config = dict(
    n_layer=13,
    d_model=256,
    n_head=4,
    n_kv_head=4,
    head_dim=64,
    d_mlp=1024,
    vocab_size=1512,
    activation='squared_relu',
    norm='rmsnorm',
    norm_place='pre',
    norm_eps=1e-05,
    positions='rope',
    rope_base=10000.0,
    rope_fraction=1.0,
    qk_norm=True,
    attn_scale=0.17,
    bias='none',
    tie_embeddings=False,
    parallel_block=False,
    extras=['capped logits'],
    init='trunc',
    init_std_qkv=0.0189,
    init_std_o=0.00372,
    init_std_up=0.0189,
    init_std_down=0.00186,
    optimizer='muon_variant',
    lr=0.00891,
    lr_mult_down=2.0,
    beta1=0.9,
    lr_head=0.00891,
    grad_clip=1.0,
    warmup_steps=0,
    schedule='wsd',
    decay_fraction=0.74,
    decay_shape='cos',
    final_lr_fraction=0.0,
    batch_tokens=65536,
    seq_len=128,
    doc_mask=True,
    train_tokens=276600000,
    steps=4221,
    dataset='wikipedia_en',
)
MLP neurons of a small language model. Each row is named by its layer, matrix (up: input weights) and neuron, and shows model dimensions 0-127. Each number is 128 + 24 x the weight over its row's rms, rounded and kept within 0 to 255.
Before each neuron's rows, "fires in" lists the words (lower case) most often at its 100 highest values on Wikipedia text that the model never trained on. A number after a token or word is its count.

fires in: "first" 39, "he" 13, "had" 10, "also" 6, "have" 6
L5.up743 [125 113 120 104 123 111 143  98 102 148 155 108 119 123 151 178 152 131  47 161 135 105 133 139 143 130 124 138 138  96 129 109 152  87 155 138 132  95 142  95  67  77 129 165 142 125  97  74 137 106 139 116 106  93 140 202 159 116 117 119 165 117 136 146 116 157 157 162 126 127 132 139 123 140 146 122 181 152 159 108 125  90 147  97 114 158 122 112 132 156 145  96 127 158 134 108 106  95 155 151 105  99 117 114 142 131 151 138 122 104  88 156 121 126 106  92 147 154 137 136 128 139 135 130 139 155 119 136]

fires in: "game" 26, "final" 6, "does" 5, "light" 5, "do" 4, "finals" 4
L2.up869 [151 129 128  80 150 169 169 104  93  79 145 118 131 128 126 166 119 131  99 143 124 109 116 144  69 108 132 116  92 113 113  87 114  88  90 109  83 117  74 143  88 136 109 111 131 128 120 109 131 158 150  75 121 130 139 134 137  81 123 108 119 189 132 125 102 145 145 132 174 140 118 138 108 132 152 116 139 156 127 105 130 145 121 151 166 128 111 157 104 100 157  99 140 103 136 109 135 118 135 140 102 136 105 126 150 142 154 105 112 156 117  93 119 140 144 104 125 128 145 161 102 183 120 142 120 168 102 140]

fires in: "in" 21, "of" 17, "de" 15, "studied" 9, "degree" 6, "for" 5
L9.up76 [120 115 127 148 115 117 134 148 110 144 174 113 134 139 172 134 128  98  92  82 119 135 160 115 137 110 127 141 116 100 175 137 140 107 131  70 101 116 130  88  57 128 168 137  86 117 122  97 140 123 110 162  89 140 106 137 135  98  92 157  93 133 130  92 113 135 128 104 103 113  85 161 190 135 107 115 109 134 150 122  65 143 157 108 116 131 157 120 111 116 147 129 110  95 123 161  96 134 124 182 149 115  93  95 135 138 132 148 149 139 139 152 125 138 151  90 126  97 137 123 124 109 129  82 146 152 157 140]

fires in: "that" 21, "the" 14, "following" 6, "same" 6, "several" 5
L9.up1021 [104 127 128 154  77 140 112 112  94 171 138 128 129  99  95 122 165 105 138 148 162 122 115  81 152 107 148 156 132 106 122 119 132 122 123 122 119 102 141 132 112 119 142 154  87 125  75  87 128 131 150 175 108 114 117 150 114 125 147 181 119  93  83 128 124  90 105 140 165 161 178 133 148 159 126 133 155  84 144 131 103 169 128 117 162 135  78 162 164 141 106 154  91 114 131 120 157 101 111 114 114 136 134 126 136 124 132 122 117 126 138 125 134 114 133  92 111 110  85 175 174 178 107 124 125 118 129 125]

fires in: "to" 19, "before" 13, "while" 8, "where" 8, "peak" 7, "among" 5
L2.up362 [128 161 134 121 109 130 148 111 130  93 145 105 103 112 138 127 131 100  83 138 104 129 115 137 120 104 137 143 109 142 151 114 116 117  79 146 137 104 117 134 129 128  95 153 114 119 163 128 141 132 125 151 117 102 156 108 158 140 103 168 150 128 126 107 145 100 158 146 115 126 120 157 140 125 158 111 134 101 128 122 105 124 142 138 100 165  96 104 101 135 158 137 145 135 102  61 144 173 110 119 145 121 182 143 138  85 104 139 122  98 112 151 129 166 107  86  95 116 125 165 169 136 154 109 155 134 103 101]

fires in: "state" 36, "american" 14, "national" 8, "african" 7, "politician" 4
L2.up991 [164 108  94  99 138 170  98 115 136 132 141 105 107 122 165  58 149  98 159 115 150 125 139  75 132 129 108 130 130 101 114 147  91 136 146 121 171 128 127 147 102  64 100  94  98 101 132 120 106 128  79 121 130 140  84 137 104 142 146  96 150 134 128 106 133 132  99 157 133  94  91 101 101 123 150 102 125 147  98  94 128 162 148 143 101 130 125 107 115 107 140 112 119 103 136  96 146 108 153 108 168 131 128  86 114 129 125  97 130 112 154  98 130  82 108 144 133 117  90 141  65 115 133 134 191 148 134  87]

fires in: "as" 54, "get" 5, "because" 5, "in" 5, "gets" 4
L5.up808 [136 155  93 119 123 163 155 158 119  93 146 118  94 123 107 129 174 111 126 156 129 187 111 171 140 128  98 139 128 147  99 111  66 132 127 128 123 119 121 136  75 128 101  86 115 100 106 113 102 108 145 123 149 129 131  97 157  98 161 133 121 144 121  84 120 149 147 114 100 149 105 129 113 142 137 130  93 107 113 138 111 139 110 120 104 128 175 124 126 133 147 130 116 102 111  92 126 122 121  97 134 140 104 149 129 162 151 163 139 128 132 119  67 135  92 125 115 123 109 110 137 121 124 129 127 155 138 152]

fires in: "some" 20, "many" 14, "other" 10, "various" 9, "any" 7, "much" 7
L5.up546 [129 138 116  56 102 125 129 119  98 118 107 141 110 173 114 137 137 118 114 135 119  92  99 167 133 173 139 113 161 159 104  95 168 153 137 104 126 111 117 119 131 126  84  96 136 111 163 179  85 112 129 133 162 143 152 125 157 165 120 142 149  53 130 129 125  98 106 167 150  99 145 161 144 127  51 136 145  97 154 149 122 134 144  86 104 119 126 121 131 126 134 138 107 133 184 101 158 125 130 177 107 147 105 119 130 121 119 110 129  89  96 113 140 155 124  70 132 119 123  98 116 124  91 144 137 112 140 151]

fires in: "country" 24, "race" 10, "rock" 5, "ray" 5, "larry" 5, "player" 5
L2.up739 [114 124 128 121 172 126 109 120 131 151 155 100 161 138 137 104 137 160 143 148 132  52 121 143 112 129 127 142 131 157  98  92 133 139 128 138 114 116 160 126 129 151 167 113 118  95 153 138 108 165 135 151 133  99  89 174 142 179 111 115 127  79 177 147 148 121  92 112 109 107 163 125 102 126 131 148 137 193  70 144 142 133 117 125 173 120 101 102 116  75 166 148 171 129 150 130 150 138 111 129 124 137 164  98 163 143 113 151 149 114 129 140 135 133 104 111 133  95 144 162 153 111 120 142 146  75  93 130]

fires in: "with" 48, "by" 8
L7.up877 [163 162 148 104 114 111 107 110 124 124 159 125 111 111 158  90 138 151 170 108 136 133 161 136 177 129 115 146 176 139 100 117 178 101 117 144 110 141 172 130 150 135 130  99 146 116 151 127 171 119 131 148 154 146  89 167 132  98 161 148 163 139 120 116 118 180 120 185 139 134 117  97 112 125 159 141 103 146 109 124  79  96  58 127 177 113 104 145  89 115 119  98 128 152  93 149 107 120 129 150 119 145 144 126 132 119 117 114 138 107  92 125 128 180 128 122 103 132 117 123 150 123 110 107 168 133 148 165]

fires in: "from" 64, "for" 19, "former" 5
L2.up557 [146 177 124 106 152 110 134  89 155 123 124 106 109 118 138 128 142 177 160 136 106 121 110 149 109 142 136 149 121 112 162 102 183 121  86 126  98 127  95 122 140 132 142  52 113 146  93  84 125 161 107 123 130 132  92 103 132 127 180 104 133 113 139  58 111 106 137 151 172 136  86 124 131 134 164 114 135 112  50 114 146 130 128 148 147 117 143 139 102 127 166 103 161 100 164 113 154 144 137 142 139 160 126 126 106 160 138 124 166 132 131 116 137 150 141 137 123 126 120  94 137 144  97 144 116 119  98 149]

fires in: "had" 29, "have" 16, "having" 8, "failed" 4
L4.up685 [115 129 135 119 130 133 125 171  94 152 133 121 129  93 133 135 112 154  99 106 111 149  72 131 148 106 149 146 143 166 102 164 159  95 152 161 109 154  86 117 127 120 117 181 113 139 163 122 164  93 149 144 120  85 125 174 104 130 154 155 138 123  99 109 142 184 115 149 144  93 149 118 107 149 129 101 139 165 127 110 140 122  99 112 138 122 164 137 171 164 134 125 147 126 152 125 137  82 127 146  99 178 121 148 108 107 103 132 112 137 139 125 144 122 132 146 153  91 106 133 144 129 141 117 137 106 157 146]

fires in: "was" 46, "had" 8, "is" 7
L9.up634 [ 74 103 127 164 119 107 115 136 180 116 168 140  95  97 145 137 123 145  91 133 142  98  88 134 121 119 169 185 125 141  96  89 128 147 100 119 140 150  98 131 110 123 166 139  92 161 152 111 125 132 163 152 125  89 123 156 146 125 131 146 151 115  89 158 147 106 120 115 187 115 103  78 142 168 112 114 180 148 167 115 158 110 123 148 134 200 133 101 131  95 140 116 164 176 126 179 140 131 120  88 143  86 149  96 134 122 121 159 131 132 136 147  80  95 165 127 133 145 137 129 125 140 125  77 134 171 146 175]

fires in: "as" 73, "because" 5
L7.up4 [112 165 162 164 139 168 141 142 118 144 142 154  82 161 170 139 129 123 114 127 141 126 147 178 188 129 134 117 129  97 158 135 115 132 112 129 109  67 121 139 138 108 120 129 163 162 126 135 124 148 137 116 123 126 125  91 152 154 136 136 158 109 118 140 131 100  92 129 146 118 130 154 110 145 152 110 100 148 110 149 121 190 101  98 143  87  97 166 156 122  93 117 153 151 110 121 151 132 103 129 160 176 130 147 130  98 167 144 118 134  78 116 113 108 138 114  95 130 130  95 164 152 133 124  74 151 156 132]

fires in: "general" 22, "president" 16, "chief" 10, "because" 7, "chairman" 6
L2.up695 [121 148 100 147  70 125 112 138 121  73 142 149 140 140 130 108 113 115 143  97 183 146 139 177 116 103 167 133 120  84 147 116 158 127 108 137 103 146 129  88 134 119  99 140 117 141 153 147 137 117 151 127 108 147  90 118 116 122  64 105 109 128 129  71  91 112 139 162 122 106 154 134 159 133 158 112 126 128 134 164  83 117 142  90 150 112 133 161 119 131 156  95 143 154 128 116 192 144 184 101 136 107 137 148 108 123 140 116  86 105 100 103 127 159 137 129 138 132 119  99 101 100 153 178 113  86 123 109]

fires in: "from" 51, "by" 16, "no" 10
L9.up338 [148 136  81 102 129 133 143 127 152 101 162 121  72 143 133 188 147 124 168 131 120 142 176 103  94 119 120 158 153 149 150 130 173 121 147  86 105 129 121 123 121 104 130 142 126 112 159 102  92 123 135  84 170 168 133  97 102  98 147 127 165 106 144 137 112 125  99 117 142 106 118 133  96  97 134 162 115 106 133 107  72 133 107 104 114 130 137 112 123 140 106 102 139 100 118 133 167  94 158 151 111 141 109 110 140 105 127 140 109 131 107 120 120 177 125 120 138 151 162 126 153 107 142 108  84 116 160 174]

fires in: "between" 38, "from" 23, "both" 16, "since" 4
L2.up400 [143 151  97 108 133 139 137 109 122 105 140 129 102 148 110 115 127 140 161 102 114 133 134 146 117 157 119 122 136 113 104 160 183 102 144 165 133 144 106  87 138 141 103 104 135 134 110 131 111 140 101  93 119 135 147 150 110 186 156 117 132 141 103  91 160  94 129 137 105 143 140 116 127 162 122  86 155 127 110 130 133 142 167 149  86 116  83 113  87 123 138 135 120 135 146  97 174 148 127 101 172 139 125 136 107 116 128 131 136 125 123 138 121  93  88 111 104 119 156 130 118 106 159 160 149 108 153 154]

fires in: "is" 61
L4.up846 [139 150 102 155 131 127 114 143 167  91 135 153 133 108 102 167 123 146 147 140 161 150  98 110 131 112 145 140 112 158 126  98  61 129 173 142 146 155 123 127 123 145 131 145  65 153 109  88 154 144 128 146 109 108 124 131 139 113 114 126 137  61 113 136 138  97 128 102 175 121 190 107 190 121 132 115  97 110 161 107 154 168 136 119 139  88 102 113 121 173 123 125 146 114 162 145 119 137 112 158 152 108 119  88 120 151 175 166 152 118 122 108  93 121 116 107 125 164 154 173 144 173 102 137 153 134 113 139]

fires in: "their" 59, "his" 16, "its" 15, "s" 4
L4.up643 [147 155 143 113 134 116 160 106 149 103 122 117 100 132 159 125 122 148 156 130 147 131 145 129 112 142 131 121 129 102 151 123 141 178 114 104 150 153 111 138  57  91 136 130 175  83 101 130 122 103 160 132 153 104 131  91 118 132 142 121 100 107 104 144 141 177 148 124 143 140 103 156 136 168 107 196 120 161 101 114 144 105 172 106 129 121  71 125 128 101 126 151 142 146 129 114 134 107 166 139 143  90 124 103 100 115 170 132 124 130 175 156 173 112 117 158  96  98 119 181 149 104 138 137 121  88 130 135]

fires in: "and" 56, "while" 6, "among" 5, "to" 4, "of" 4, "as" 4
L9.up625 [182 122 169  95 131 125 121 121  84 136 117 116  80 114  88 108 148  96 115 142 136 130  98 133 146 129 131 151 129 130 160 106 150 109 122  96 144 161 110 117 162 116  95 110 154 103 166 105 124 168 155 113  91  86 135 126 150 135 141 116 144 106 134 112 116  89 155  94 112 135 157 141 165 103 149 122 149 103 178 149 124  75 131 118 144 129 136 136 130  88 158 142 113 141 145 125 111 139 123 104 160 127 112 130 113 104 144 149 118 116 161 131 143 164 117 139 126 133  88 122 134 104  81 125 166 105 132 185]

fires in: "california" 16, "if" 14, "just" 9, "ft" 9, "justice" 6
L2.up775 [156 155 114 173  87 130 161 141 162 146 185 135 132  95 141 112 112 112 105  83 152 155 120 111 101  85 145 137 117 162 134 148 160 153 135 126 147 119 113 105 128 144 130 122  90 164 125 150 139 123 143 115 114 134 138 143  82 132 166 163 158 107 148 146 147 119 126 138 120 138 135 117 119 141 120 118 180  97 138 120 138 133 170 145 132 117 140 120 112 147 124 133 122 147 116  84 134 110 131 160 159 149 105 111 141  96 126 145 125 113 119  58 106 130 124 114 123 142 169  97 151 118 144 128 119 163 116 104]

fires in: "and" 17, "have" 10, "then" 8, "had" 8, "car" 7, "has" 5
L9.up757 [127 126  87 150 135 124 105 146 109 149 139 121 146 128  83 129 139 127 113  87 117 135 117  73 130 128 124 101 123 136 140 155 129 108 120 107 161 167 130  81 128  98 126 126 116 100 103 107 133 157 151 129  79 101  99 170  84 105 160 143 104 108 120 161 126 137  82 124 158  91 132 152 136 135 134 117 173  94  97 138 114 158 106 146 129 121 108 171 171 122 113 124 139 107 120 130  91  98 137 176 153 147 101 117 142 129 118 155 147 109 127 128 116 121 128 115 120 167  63 137 149 141 124 156 146 126  95 145]

fires in: "total" 17, "final" 15, "finals" 7, "apps" 6, "finally" 5
L4.up832 [153  96 100 101 122 157 103 105 125  84 118  97 104 118 149 148 126 121 111 114 145 171 148 172 117 147  85 173 129 142 120 141 122 113 110  92  95 120 110 130 108 106 113 136 138 165  45  99 125  97 105 110 108 103 124 131 115 141 157 159 127 121 139 134 104 135 137 144 147 125 152 108 103 154 159 154  99 112 126 127 120 175 160 113 170 139 132 153 125 153 148 136 132  92 128 137 132 146  87  89 140 154 109 113 114 115 118 151 120 140 141 115 171 123 134 112 146 133 144 163 116 118 146 146 108 115  96 173]

fires in: "its" 65, "s" 17, "himself" 8
L2.up272 [136  71 111 104 123 119 167 123 156 105 101  86 102 139 162 144 134  99 144 113 150 125 116 109 162 168 115 178 127 147 141 128 106 186 127 111 169 130  82 139 124 125  95 116 161 126 144 138 105  89 116 126 139 118 151 123 203 141 168 148  98 150 117 133 121 142 156 125 136 127 138 146  78 113 179 156 111 124 138 142 125 113 177 118 149 115  92 103  97 158 116 134 102 158 103 132 111 149 156 149 104 147 116 108 129 135 169 129 159 115 137 118 112 138 100 123 143  88 116 131 102 123 109 110 120  95 110 103]

fires in: "as" 51, "battle" 5, "and" 5, "battalion" 4
L10.up342 [ 59 148 149 180  85 147 129  98 132 137 139 145 123 160 160 141 122 106  79 151 183 120 111 157 155 139 163 109 124 108 129  81 131  94 152 173 103  84 140  89 126 141 144 127 149 148 145 108 127 164 118 133 142 150 138 109 106 123 116 118 149 131  87  97 137  87 116 164 126 130 121 119 113  88 141 137 117 117 113 102 129 106 135 102 135 133 133 100 153 122  94 113 103 128 147 159 125  84 101 184 125 105 120 144 113 129 157 150 167  83 139 118 153 137 139 140 112 138 150 122 159 101 124 132 143 119 132 196]

fires in: "has" 28, "have" 15, "according" 9, "control" 8, "with" 7, "to" 4
L4.up529 [118 128 122 137 125 104 149 149 171 109 136 138  89 157 105 133 129 130 110 163 141 136 115 124 142 117 144 119  63 103 145 130  95 153  81 171 140 107 126  76 143  89  97 128 164 166 122  91 101 154 174 147 123 112 124 107 104 163 127 143 142 124 112 103 136 139 120 119  84 112 145 137 148 130 123 136 165 143 140 109 101 140 109 108 124 143 138 155 105  92 161  76 152 155 134 133 130 122 101  98 131 105 159 120 128 144 142 119 118 140 151 130 145 128 109 151  92 128 112 119  74  75 140 107 127 120 153 110]

fires in: "with" 60, "his" 23, "within" 5
L7.up290 [125 122 143 109 114 137 147 109 155 128  77 134  77 122 162 143 132 128 161 110 138 103 129 111 154 125  77 138  90  95 119 138 125 159  93 163  93 126 110 100 132 104 149  94 107 112 137 100 172 133 140 151 143 153 118  82 163 112 126 130 176 167 102 103 166 116 132 137 139 109 145 158 122  97 138 132 113 141 125 107 116 128 138  96 173 119 109 154 138 170 105 122 136 165 131 161 145 145 129 121  88  95 118  72 127 124  96 160 113 125 119  89 118 150 120 159 124 169 179 105  82 123 139 119 167 184 141 138]

fires in: "when" 50, "brother" 9, "brothers" 4
L2.up643 [117 109 135 159 104 112 124 115 162 111 134 141  86 116 145 113 100  89 116 151 159 131 135 167 161 134 104 112 155 153 146 111 116  99 125 147 148  91 124 116 154  99 101 142  97 168 114 114 134 127 117 132  88 122 132 122 130  83 137 117  89 156 144  93 108 184 145 112  62 165 131 107 124 169 107 102 111 137 145 152 102 149 104 111 113  88 149  74 107 139 141 147 176 105 149 145 121 114 120 152 118 104 122 145 147 164 172 113 133 130 138 111 119 139 130  89 136  94 136 141 143  62  91 152  98 129 123 153]

fires in: "that" 28, "to" 17, "who" 16, "i" 11, "they" 8, "which" 4
L5.up488 [133  89 129 152 145 142 170 121  93 155 110 120  99 149 135 149 178 162 109  74  98 134 135 130 162 127 104 104 117 124 101 101 123 112 136 101 124  94 145 133 104 125 160 109 114 107 109 110  99 203 162 115 133 121 115 119 155 137 115  90 109 143  69 134 143 136 127 164 108 135 115 153 130 140 121  93 128 138 128 119 149 152  87  88 139 109 121 106  94 140 121 126  85 128 164 107 145 154 145 131 115 104 141 149 128 120 156 106 114 127 119  97 123 169 136 115 103  91 115  77 163 161 131 123 126 127 116 150]

fires in: "to" 33, "at" 15, "in" 13, "from" 5
L9.up234 [136 116 110 132 125  89 123 109 138 124 140 115  89  62 126 135 161 130 109 106 153 116 156 130 112 124  82 152 129 113 115 135 156 121 123 140 107 141 145  90 143 108 140 141 114 120 136 154 142 157 138  84 164 140  76  93 100 128 122 127 117 149 136 160 132 164 139  96 105 108 115 101 135 105  65 144 115 138 104 124 120 123 139  89 106 101 174 138 154 170 137 133 126 127 162  83 138 154 116 155 120 161 143 132 106  84  92 134 153 180 147 112  79 141 131 134 109 125 157 159 137 170 160 111 103 166 125 132]

fires in: "some" 28, "several" 18, "many" 15, "other" 8, "key" 6
L4.up188 [ 86 102 119 109 179 109 148 103 146 113 126 161  67 100 142 120  90 122 147 149 131 139 132 120 114 137 140 151 135 154 141 135 131 139 126 117 121 149 121 128 114 139 106 118 139 125 136 119 133 118 128 124 151 152 100 122 116 158 169 104 121  99 101  88 154  97 173 148 135 108 115 121 120 133  67 145 153 114 132 126 114 152 141  99 123 132 116 117 154 108 103 172 125 137 164 156 113 114 130 142  94 117 129 178 110 128 148 109 109 136 129 109 137  89 116 111 135 154 154 150  82 104  92 140 130  81 141 168]

fires in: "as" 88, "and" 4
L9.up504 [134 124 148 150  82 172  76 107 123 116 152 115  82  98 151 157 137 114 155 187 118 148 129 161 121 124 137 122 118 136 130 153 162 121 105 123 142  92 117 151 111  87 133 162 151 141 124 134 122 156 139 103 152 134  92 109 159  86 168  76 132  71  95 108 160  99 139 112 156 138 137 112 112 126 124 181 144 154 145 131 122 108 109 136 134  95 112 151 136  62 128  98 125 160 149 102 151 130 138 169 149 121 119  68 165 120 149 129  99 159 112 152 129 149 136 127 107 142 121 124 148 144 160 104 105 143 136 176]

fires in: "s" 35, "top" 11, "royal" 4
L5.up885 [114 159 141 104 101 146 134 133 137 134 118 117 103  83 159 127 109 117 111 158 120 153  90 108 170 138 121 226 130 157 122 110 127 149 145 145 126 141 113 158 140 134  92 124 162 128 123 165 126 110 114 159 163  81 104 154  98  92 170 110 140 152  91 109 129 132 144 139 147 139 120 139 116 136 155 140 165 178 151 113 143 154  99 149 136 108  96 101 104 128 107 161 116 147 128 138 137 109 143 125 174 168 143 150 119 146 145 108  97  99 129 144 132 155 130 138 110 141  95 121 139 115 141 116  94 132  95 148]

fires in: "if" 16, "when" 12, "as" 12, "although" 10, "by" 8, "after" 5
L4.up41 [142 124  84  86 134 108  90 152 125 126 155 100 115 128 127 140 109 116  94 109 108 137 132 162 112 105 135 124 130 135 133 129 152 151  95 110 102 127 124 129 130 107 131  65 166 158  95 155 111 127 134 120 153 117 129  89 105 169 125 145 134 100 149 122 138 137 112 100  85 117 183 110 136  88 120 154 135 146 121 100 105 120 106  98 105 128 193 152  93 132 142 133 145 128 135  97 175 152 152 106 125 112  99 155  81 142 162 107 153 140 141 135  99 131 151 103 169  92 114 102 179 128 122 154  90  91 120 149]

fires in: "stadium" 13, "american" 11, "national" 11, "year" 10, "summer" 8
L7.up720 [107 131  86 158  97 161 125  91 104 108 140 112 124 130 157 108 121 145 152 145 147 159 107 109 122  95 119 166 100 147 163 179 121 158 119 119 117  91 124 149 115 142  63 127 145 102  73 142 177 151 137 183  89 115 104 147 131  94 157 139  90 119 150 142 122 128 147 136 134 127 173 114 124 100 100 132 120 201 155 125 107 135  65 150 137 140  84 102 144 107 149 116 134 127 134 113  90 144  97 164 139 154 117 113 121 120 116 121 146  93 110 119 121 115 148 130  97 106 162 102 116 159 131 109 135 114 130 155]

fires in: "state" 16, "water" 11, "long" 9, "city" 6, "well" 5, "land" 5
L4.up737 [142 169 107 122 142 144 155 140 120 171 116 145 174 105 162 130 150 119  96 130 114 125 113 139 108  91 133 108 138 167 118 142 143 125 136 183 125 105 109 112  92 134 140 145 130 119 128 121 141 138 146 150 138 128 114 149 104 138 137 139 122 112 172 120  64 122 145 137 129 108 138 153 123 154 132  61 152  73 152 128 114 132 113 153 104 108 115 126 127 129  98 152  96 148  93 108 132 137 118 168 163 148  99  87 126 146 174  91 137 124 145 183 145  82 100 142 136 112 120  99  84  99 126 140 139 140 140 101]

fires in: "which" 48, "that" 45
L7.up676 [ 86 150 149 128  96 141 140 159 144 124 127 153 139 157 121 138 134  91 131 100 138 115  96  97 139 120 110 119 124 138 116 126 174 127  98 138 107 116 165 121 127 123 147 138 115 147 158  93 121 190 160 118 119 121 154 150 139 138 119 119 120 134 146 113 146  65 131 159 129 154 132 106  82 103 138 121 104 118 144 123 100 142 101 110 157 108  79 184 156 122 136  89 100 106 100 100 174 119 151 168 155 118 137 136  86  85 157 120 164 164  96  88 153 135 165 129 151 120 116 102 100 135 154 137  97 129 109 115]

fires in: "to" 77, "in" 6, "together" 4
L9.up315 [159 152 114 141 171  89 100 128 109 107 110 144 119 118 157  97 149 108 149 160 124 130 199 136 133 107  93 155 141  98 107 133  97 103  95 140 110 153 167  93 120 146  81 147 137 116 161 135 145 143 153 119 140 160  90 163 154 116 155 127  83 150 131 108 145 127 178 143 136 161 143 133 118 160 112 107 114 131 153 124 112 151  82 137 172 107 120 121 144 138 128 135 171 123  76 117 167 131 137 165 132 170 148 102 149  74 103  70 113 123 145  98  74  94 139 147 123 148 128 145 144 101 138 110 141 133 118 102]

fires in: "on" 20, "after" 15, "during" 11, "when" 9, "although" 8, "according" 6
L4.up694 [138 150  78  62 135 133 140 114 139 118 179 108  81 110 122  96 137 100 106 181 126 129 157 171 112  88 136 155 128 166 122 129 148  81 137 121 143 152 102 160 111 125 133  83 163 142 136 139 110 134 168  97 145 102 147 103 104 151 140 163 138 119 130  88 123 118 115  94 104 176 117 117 157 157 149 141 130 100 122 117 137 156  94 100  78 128 137 153 111 111  93 107 128 121 152 151 165 131 134 122 109 122 120 144 152 120 127  97 105 121 171 132 123  99 131 102 154  98 137 167 139 138 111 137 152 127 131 146]

fires in: "its" 32, "former" 19, "his" 16, "their" 5
L2.up890 [144 130 122  94  81 189 134 117 111 114 170 145 147 127 156 133 122  80  88  87 149 125 123 121 126 178 142 118 122 136 144 196 148 126 130 120 127 121  80 126 102 109  95  93  94 111  97 133 132 118 152 121 125  99 152 118 136 167 127 140 122 146 106 127 142 107 174 185 150 156 160 135  65 116 148 164 116  85 125 156 123 139 125 121 123 132 101 119  99 128 164 131 112 186 125 142 135 159 173 115  99 166 156 147 161 112 137 123 102 141 107 156 143 122 115 143 116 139 130 126 129 165 113 115 107 135 104 128]

fires in: "national" 17, "state" 15, "county" 7, "city" 5, "district" 5, "american" 5
L5.up41 [132 131 131 170 142 145 142 120 144 145  81 134 153 127 131 122 169 146 116 117 142 105 120 107 107 133 138 121 116 115 126 154 163 101 139 164 155 136 127 119 116  91  47 115 127 111  94 145 113 131  86 171 156  88 126 180  94 161 113 153 139 102 161 118 144  95 127 164 131 109 124 167  98 124  84 116 101 113 138 120 107 133 120 125 119 129 115 124 143 150 111 108 127 134 113 114 120 118 160 160 129 133 138 140  85 101 155 120 115 114 128 132 128  96 154 135 124 111 124 136 113 156 138 114 116 136  96 147]

fires in: "be" 31, "was" 13, "being" 12, "to" 10, "been" 8
L7.up576 [125 175 119 149 166 143 160 154 100  87 160 155 101 130 113  99 116  96 128 120 131 164 146 140 155 102 104 136  96 141  95 127 147 144 138 136 115 195 112 128 109 115 113 128 119 158 141 169 140 120 159 142 157 148 138 114 115 125 157  80 142 155  92 168 153 124 107 134 141  91 139 104 126 107 159 129 126 176 121 115 157 171 142 114 116 139  90  41 124 112 145 160 157 135  75 168 128 121 108 107 130 101 130 118 160 139 131 121  83 143 129 116 115 124 123 152 118 114  99 149 148 128 120 104 114 105 112 117]

fires in: "in" 18, "on" 16, "of" 9, "and" 8, "to" 6, "for" 5
L9.up290 [158 116  70 145 103 146 139 110 160 135 129 112 109 156 137 135 129  85 159  93 145  97 171 131 130 135 110 153 124 103 104  88 149  87 148 107 142 124 135 119 101 113 149 128  58  92 154 135  95 144 101 135 107 130 127 135 127 129 109 155 132 111 115 145 100 130 150 114 145 131 128  90 137 131  91 145 109 165 108 158 124 147 124 101 127 113 109  83 137 136 129 110 128 121 177 137 111 130  98 135 124 140 104 121 139 114 130 140 109 132 165 102 130 153 155 151 126 112 132 110 107 139 108 117 100 140 119 121]

fires in: "some" 20, "most" 10, "any" 8, "himself" 8, "themselves" 4, "other" 4
L7.up36 [133 128 109 143 144 140 138 134 145 106 103 183 136 126 130 125 125 180 125  75 123 143 156 153 172 136 123  72 131 134  96 134 126 100 128 122 156 115 130 130 142 120 120 117 165 125 130 118 114  74 127 153  97 107 128 119 154 164 139  78 139  92 104 122 158  94  98 152 183 136 173 154 134 116  76 180 151  95 157 133 125 131 124 119 100 166 118 147 109 146  60 161 126 159 108 108 150 135 140 172  75  92 150 115 118 114 121 105 163  79 155 101 145 107 166  71 125 111 141 118 134 140  95 113 111 144 100  99]

fires in: "has" 24, "also" 19, "have" 6, "having" 5
L7.up14 [131 134 104  78  98 132 116 149 150 170  84  87  90 124 145 137 105 134  96 105 146 128  96 151 116 127 123 132 107 132 139 148 163 103 127 172 111 128  94 137 131 127  92 110 133 129  98 154 147  99 154 161 100 100  91 144  97 132 135 102 105 128  93 145 152 156 155 145 153 100 117 114 188 125  88 143 123  99 170 133  95 110  95 100 131 134 125 135 169 155 144 177 113 143 144 100  80 130 142 179  75 173  87  67 148 128 149  83 119 137 181 144  97 161 110 124 177 126 137 151 144 141 135 147 106 112 144 140]

fires in: "of" 54, "medal" 6, "in" 6, "friendly" 4
L5.up771 [140 150 129 115  92 139 135 141 143 133 147 127 106 120  96 139 108 107 122  82 140  91 136 133 141 114 145  91  85 101 141 167 139 134 111 112 114 140 105  82  97  73 185 101 108 149 120 128 141 105  79 121 144  98 129 149 151 163  81 133 153 126  77 115 106 127 122 165 131 117 111 144 112 149 131 138 134 122 112 129 112 133 113 126 111 118 121 151 113 149  79 155 145 127 169 162  90 127 158 126 168 126 132 122 142 150 144 181 108 132 145 156 144 133 118 120 132  97 133 127  94 143 162 143 114 129 155 149]

fires in: "from" 44, "to" 29, "of" 11
L5.up280 [103 121 135 102 124 146 136  89 147 125 131 145 102  90 152 126 144 139 126 134 135 106 109 146 142 164 168 115 110  93 123  96 169 134 108 140 100 103 150 144 125 128 114 105 141 119 140 142 144 127 142 155 139 131 116 121 131 127 136 137 109 127 114  85 100  98 122 122 114  83 126 133 163 165 168 156 120 119 113 132 116 151 135 155 128 125 162 122 120 132 105 133 174  97 135  93 135 129 145 133 123 145 146 136 159 193 138 139 128 168 117 152  80 121 143  94 108 107  88 133 119 163  82 119 172 151 113 160]